From a checkpoint of a small transformer trained on Wikipedia.
Size: 19 layers, width 256, 2 heads of 128 (1 for keys and values), MLP 1536 GELU, vocabulary 2048, 19.3M parameters.
Training: a variant of Muon for these matrices, 900M tokens, 3433 steps.
MLP neurons of a small language model. Each row is named by its layer, matrix (up: input weights) and neuron, and shows model dimensions 0-127. Each number is 200 + 20 x the weight over its row's rms, rounded and kept within 0 to 999.
Before each neuron's rows, "fires in" lists the words (lower case) most often at its 100 highest values on Wikipedia text that the model never trained on.

fires in: "of", "with"
L13.up498,221,186,189,175,194,181,232,203,172,213,208,180,197,169,186,207,174,235,197,212,183,226,222,191,205,234,172,211,167,232,181,219,203,197,212,211,202,216,197,216,212,183,163,221,214,215,195,175,168,213,179,200,214,190,214,183,189,193,191,198,207,218,195,226,185,205,226,215,207,207,214,210,219,189,247,206,157,185,208,182,180,231,210,204,231,214,217,205,214,174,169,219,209,178,172,198,192,211,191,225,211,201,266,195,173,172,184,187,209,201,234,156,184,199,193,208,192,160,247,229,197,166,179,201,193,177,196,195

fires in: "in", "during", "while", "on"
L13.up98,195,195,198,197,208,230,178,173,209,205,202,195,213,216,174,248,230,214,168,185,203,227,163,219,224,201,203,172,189,190,218,165,174,210,208,188,208,203,193,223,203,198,184,197,243,220,161,200,198,186,239,233,189,188,157,173,161,199,163,194,218,218,201,211,203,220,175,214,194,177,209,198,171,181,194,224,215,210,197,205,193,189,181,226,204,192,219,192,163,243,228,201,187,172,212,214,193,225,201,219,193,188,215,193,180,238,201,212,206,230,226,191,215,195,200,197,191,198,203,205,206,204,211,187,166,198,187,186

fires in: "to"
L4.up1431,199,207,232,197,229,201,198,194,216,198,212,227,229,203,179,191,220,194,185,230,184,220,228,200,222,201,206,209,187,228,216,190,198,196,200,205,203,192,177,192,189,224,197,221,177,228,186,169,216,176,189,172,196,226,221,226,196,199,162,193,193,177,226,204,216,208,175,199,204,181,203,185,210,216,187,210,195,178,234,165,214,226,174,192,165,210,167,216,217,187,176,190,177,194,209,171,188,195,220,189,224,211,210,156,202,240,188,195,180,198,203,206,216,184,154,202,208,187,146,185,170,207,246,201,229,236,198,221

fires in: "a", "games", "version", "x", "win", "third"
L13.up148,234,225,188,190,175,179,215,204,238,198,183,198,177,220,201,201,202,211,179,170,182,186,183,188,197,219,188,216,206,209,175,189,191,218,210,215,220,231,202,205,189,214,171,190,208,170,184,178,181,163,226,201,191,211,229,180,189,198,179,208,196,212,211,190,156,226,213,199,178,179,199,169,216,180,197,196,160,197,190,163,181,204,206,204,217,207,197,195,168,177,199,189,183,212,204,236,193,213,185,215,203,155,161,218,195,180,205,192,215,167,211,174,196,173,152,228,193,206,283,244,228,184,187,175,222,256,202,230

fires in: "with", "joined", "containing", "inga"
L8.up231,245,189,179,163,221,168,218,180,184,162,217,197,199,201,179,195,217,184,205,205,188,182,210,199,237,230,222,186,189,205,182,201,199,223,215,232,190,188,190,233,202,179,180,177,222,185,182,194,180,189,190,212,197,183,230,197,199,210,194,179,196,216,191,178,185,218,220,242,213,186,199,179,163,193,213,215,187,182,197,169,207,214,193,201,208,206,198,196,205,198,170,198,192,157,184,203,178,203,203,210,188,208,219,194,187,226,181,180,195,197,191,145,196,219,218,189,215,207,213,236,185,200,200,185,168,227,195,189

fires in: "at", "in", "attended", "total", "candidate"
L4.up553,223,193,167,205,199,208,200,209,219,183,207,219,216,187,212,276,195,219,203,208,227,196,189,175,203,201,205,224,197,191,222,197,195,255,201,204,215,216,184,210,210,193,177,224,198,210,201,195,226,184,214,212,185,226,205,201,187,203,214,185,197,209,195,164,173,183,156,192,175,189,190,195,194,203,181,198,166,194,214,190,201,238,188,210,220,198,237,189,190,203,182,203,199,165,219,213,221,197,163,215,208,199,200,169,206,176,223,216,210,191,182,203,158,185,195,219,180,199,187,258,202,181,229,169,188,233,179,214

fires in: "a", "he", "an"
L4.up318,188,230,185,203,178,197,188,158,215,181,192,200,209,212,203,192,189,214,220,159,191,183,203,220,173,202,214,214,200,204,212,196,222,217,242,194,196,224,215,212,193,214,171,178,219,219,162,178,192,158,209,228,195,204,198,175,206,168,202,160,198,247,182,182,160,210,240,168,215,221,215,212,188,196,256,217,182,193,165,176,156,199,209,172,226,196,195,207,179,212,205,204,199,198,181,226,197,204,209,198,194,193,230,209,217,222,168,181,199,180,197,161,215,203,178,219,146,210,180,210,210,212,192,205,199,199,184,198

fires in: "as", "associated"
L8.up667,184,219,225,220,196,206,202,223,200,177,172,188,218,186,222,205,228,204,207,216,187,212,202,221,210,229,176,203,224,192,164,252,201,212,217,199,167,226,209,201,219,210,226,215,204,235,207,164,187,185,202,208,167,204,181,189,192,169,185,198,233,196,225,177,186,206,218,195,200,196,188,185,226,205,194,180,187,179,228,163,172,222,199,227,196,235,216,206,189,232,168,241,211,167,195,190,191,159,187,186,205,167,182,192,210,168,243,205,191,190,172,207,165,183,179,187,201,192,193,158,216,219,189,198,211,222,212,183

fires in: "on", "in", "at", "one", "increased"
L8.up438,222,212,189,178,190,190,193,185,170,195,195,191,226,206,164,214,226,219,221,201,201,144,209,200,211,203,179,219,167,187,200,179,186,194,207,205,198,206,217,185,243,194,214,196,186,196,198,190,225,191,156,235,175,217,196,174,251,171,224,179,190,223,191,178,193,210,184,211,181,172,218,212,198,187,195,170,217,236,200,191,187,232,215,196,200,178,203,206,207,213,200,192,199,202,223,216,204,211,187,221,166,169,236,159,190,185,192,180,179,175,169,211,201,213,215,181,201,195,187,214,214,214,175,210,202,225,229,160

fires in: "he"
L4.up1097,180,172,196,233,185,193,206,189,196,224,221,167,196,194,192,162,183,181,199,195,196,187,205,175,205,237,200,191,200,206,215,226,213,178,199,203,169,220,190,232,226,195,216,146,165,199,196,191,201,216,236,236,210,225,191,214,223,201,199,187,188,182,208,186,202,230,202,188,202,177,220,202,182,199,192,233,202,204,204,199,200,186,215,184,229,187,200,230,209,197,215,192,175,227,189,173,180,228,211,203,192,170,210,225,227,205,198,213,216,195,220,158,185,228,199,227,220,208,175,216,201,238,208,214,235,191,201,183

fires in: "he", "also", "she"
L4.up76,203,183,162,200,178,175,193,224,198,209,192,198,236,174,190,187,206,228,175,190,190,202,197,172,195,190,195,221,171,179,206,228,162,168,177,194,174,211,197,193,224,213,219,191,194,216,201,229,174,233,222,205,196,211,184,212,203,194,253,236,182,228,203,199,206,206,218,167,201,182,190,188,160,215,230,203,219,190,201,201,218,193,213,190,234,181,224,239,219,174,212,208,199,180,200,214,203,176,207,210,191,187,205,213,185,196,217,181,219,199,191,192,201,214,207,208,193,178,180,225,206,178,198,190,200,172,176,171

fires in: "other", "black", "rock", "more", "family"
L6.up1311,165,191,173,206,200,175,237,175,246,222,177,189,183,226,241,251,178,207,232,198,189,173,174,194,196,208,205,172,201,182,202,222,199,236,221,180,176,162,228,216,166,195,190,200,200,205,167,209,198,204,229,223,211,228,205,196,187,192,217,190,195,241,198,206,221,219,179,188,198,225,190,222,198,197,232,171,213,196,190,163,203,192,214,196,163,148,208,185,218,232,196,198,209,213,181,162,198,198,191,186,188,228,223,189,176,200,158,206,194,188,170,156,195,217,206,210,213,168,193,215,207,193,199,199,188,217,185,184

fires in: "on", "at", "during", "once"
L4.up1349,223,180,229,187,196,186,216,186,188,203,191,151,220,182,187,218,211,162,180,182,216,184,178,189,235,237,181,196,223,178,161,210,175,223,217,212,203,231,202,198,218,198,173,202,214,204,204,186,186,188,198,207,220,231,163,196,183,184,172,189,220,225,172,204,167,220,183,200,202,180,197,186,162,220,196,209,168,194,221,162,214,230,212,254,173,209,234,189,195,207,206,182,190,207,217,225,212,204,186,191,161,243,198,194,197,225,228,199,227,187,174,218,237,202,220,194,194,198,201,205,191,177,215,223,174,209,187,171

fires in: "as", "than", "korea", "round", "cup", "associated"
L6.up508,227,214,201,196,200,201,199,207,206,174,180,146,220,233,213,224,182,185,217,190,207,196,204,216,215,187,195,177,203,231,198,179,204,186,224,168,207,226,201,209,192,182,206,202,210,211,200,201,237,201,167,216,197,186,159,193,200,201,198,202,183,185,187,196,228,220,202,216,188,183,204,176,198,203,193,203,173,207,225,165,189,170,193,222,199,216,171,158,202,205,170,202,202,202,183,210,197,232,228,259,203,216,197,180,243,192,197,232,183,165,194,171,180,199,187,207,198,186,224,232,213,200,183,167,181,191,246,216

fires in: "would", "will", "to"
L4.up554,170,215,212,185,222,212,197,230,211,224,210,199,190,192,184,188,184,197,210,197,214,222,236,181,216,202,188,202,193,216,168,208,233,191,183,177,223,210,182,205,202,202,217,203,160,195,154,201,238,181,180,172,221,191,228,225,185,201,207,167,212,184,212,215,204,214,160,201,188,183,220,197,200,209,212,216,209,201,188,177,212,206,178,179,195,218,204,198,179,204,174,197,181,198,205,144,170,209,177,204,184,205,193,171,188,232,201,198,199,180,186,232,218,223,206,137,222,185,183,194,213,147,180,226,242,209,191,187

fires in: "from", "returned", "by"
L4.up1519,222,226,200,193,202,222,212,191,217,215,196,172,236,210,202,193,201,203,192,219,191,210,185,169,178,197,186,204,217,211,223,198,169,211,241,174,255,226,180,204,138,171,183,228,199,205,172,189,188,208,191,213,206,187,222,217,223,194,201,203,227,217,180,197,206,211,177,166,226,192,240,182,208,226,187,197,201,165,202,184,213,198,227,214,166,255,201,178,172,213,196,178,174,154,160,162,203,197,214,197,176,176,218,213,197,211,192,172,195,177,236,183,230,202,219,177,207,229,198,165,176,214,206,223,180,231,177,206

fires in: "in", "from"
L4.up381,227,192,176,231,209,182,231,149,187,204,192,185,231,209,220,188,184,210,170,190,172,208,235,211,211,207,194,202,242,192,187,194,193,210,203,190,234,193,181,190,207,217,214,186,205,181,174,174,181,187,212,236,181,188,222,214,210,240,193,184,220,212,188,212,198,187,151,198,196,180,228,244,199,211,168,237,176,207,216,188,259,210,210,192,181,194,158,202,185,188,199,197,181,191,204,182,189,192,205,180,212,198,203,190,180,231,198,191,174,170,220,210,237,176,202,223,204,214,223,185,221,170,176,210,220,197,239,219

fires in: "after", "as", "when", "to", "despite", "with"
L13.up1246,198,178,246,206,174,226,220,180,216,225,212,216,212,206,208,235,171,241,216,208,208,209,199,224,202,231,194,162,172,219,196,204,205,186,211,192,199,206,214,238,205,213,209,215,212,217,183,164,187,232,253,201,218,198,197,195,188,176,173,215,218,208,212,204,208,239,198,215,150,218,200,232,145,181,204,216,199,185,190,174,203,177,187,209,191,203,217,174,207,226,168,230,188,190,224,202,206,169,202,172,176,178,209,180,198,220,205,196,197,187,210,182,163,180,213,225,199,213,208,234,216,177,198,208,186,219,214,211

fires in: "as", "associated"
L4.up1231,231,184,190,161,198,190,186,206,212,199,191,160,193,213,219,169,212,223,227,205,186,235,222,179,225,171,218,164,239,186,213,236,252,218,174,161,220,198,194,179,214,230,221,155,200,217,205,170,216,176,170,210,233,239,178,225,183,203,154,228,203,214,180,226,195,190,200,225,210,178,206,221,205,167,193,193,185,189,229,223,172,174,201,191,192,205,206,205,208,213,224,190,229,212,198,194,207,181,175,235,219,238,226,204,154,165,194,166,188,193,181,181,198,181,172,206,205,203,212,222,227,222,215,205,204,201,208,213

fires in: "returned", "used", "took", "return", "take", "takes"
L4.up842,181,203,205,172,183,217,190,167,176,192,206,231,237,228,203,189,215,213,163,248,191,197,186,164,182,177,236,223,210,195,252,222,181,224,201,179,244,204,220,185,179,171,203,190,215,214,191,169,213,211,152,195,187,199,200,226,195,206,196,202,209,214,180,202,193,194,212,186,212,189,177,190,205,200,179,198,227,177,214,209,214,225,217,193,188,196,227,218,187,181,175,223,182,203,209,190,229,194,153,199,231,211,207,186,192,218,199,165,147,234,235,185,176,183,215,220,204,222,199,216,211,190,166,197,194,196,227,203

fires in: "for", "by", "of"
L4.up307,200,223,191,198,168,199,182,157,213,205,174,205,240,238,195,205,208,219,171,198,205,236,188,213,199,189,206,211,188,183,188,186,219,216,209,190,218,185,215,228,167,213,175,169,224,190,219,188,194,242,199,180,186,190,201,175,211,197,196,179,224,210,188,216,201,203,214,182,183,147,210,198,240,229,210,191,224,201,222,230,182,218,211,208,153,209,214,189,167,241,199,219,167,190,199,186,200,191,195,197,183,197,168,196,242,165,222,185,201,227,180,181,187,189,180,164,181,244,220,192,181,184,206,247,219,196,218,174

fires in: "with", "to", "by", "according", "prominent"
L8.up1084,188,202,231,185,183,176,193,215,218,222,218,197,201,196,248,203,190,205,183,195,174,207,205,198,137,205,170,222,181,232,209,224,219,249,207,200,245,186,201,239,206,230,208,230,185,186,222,189,229,208,201,164,228,234,204,184,202,179,183,195,214,202,164,193,204,186,206,171,209,182,191,209,163,198,196,192,205,182,200,162,218,205,231,198,162,212,234,222,149,222,196,206,168,190,181,182,169,194,194,180,213,165,220,196,176,202,194,197,226,196,199,209,215,211,166,188,193,198,214,172,175,210,218,187,212,206,181,186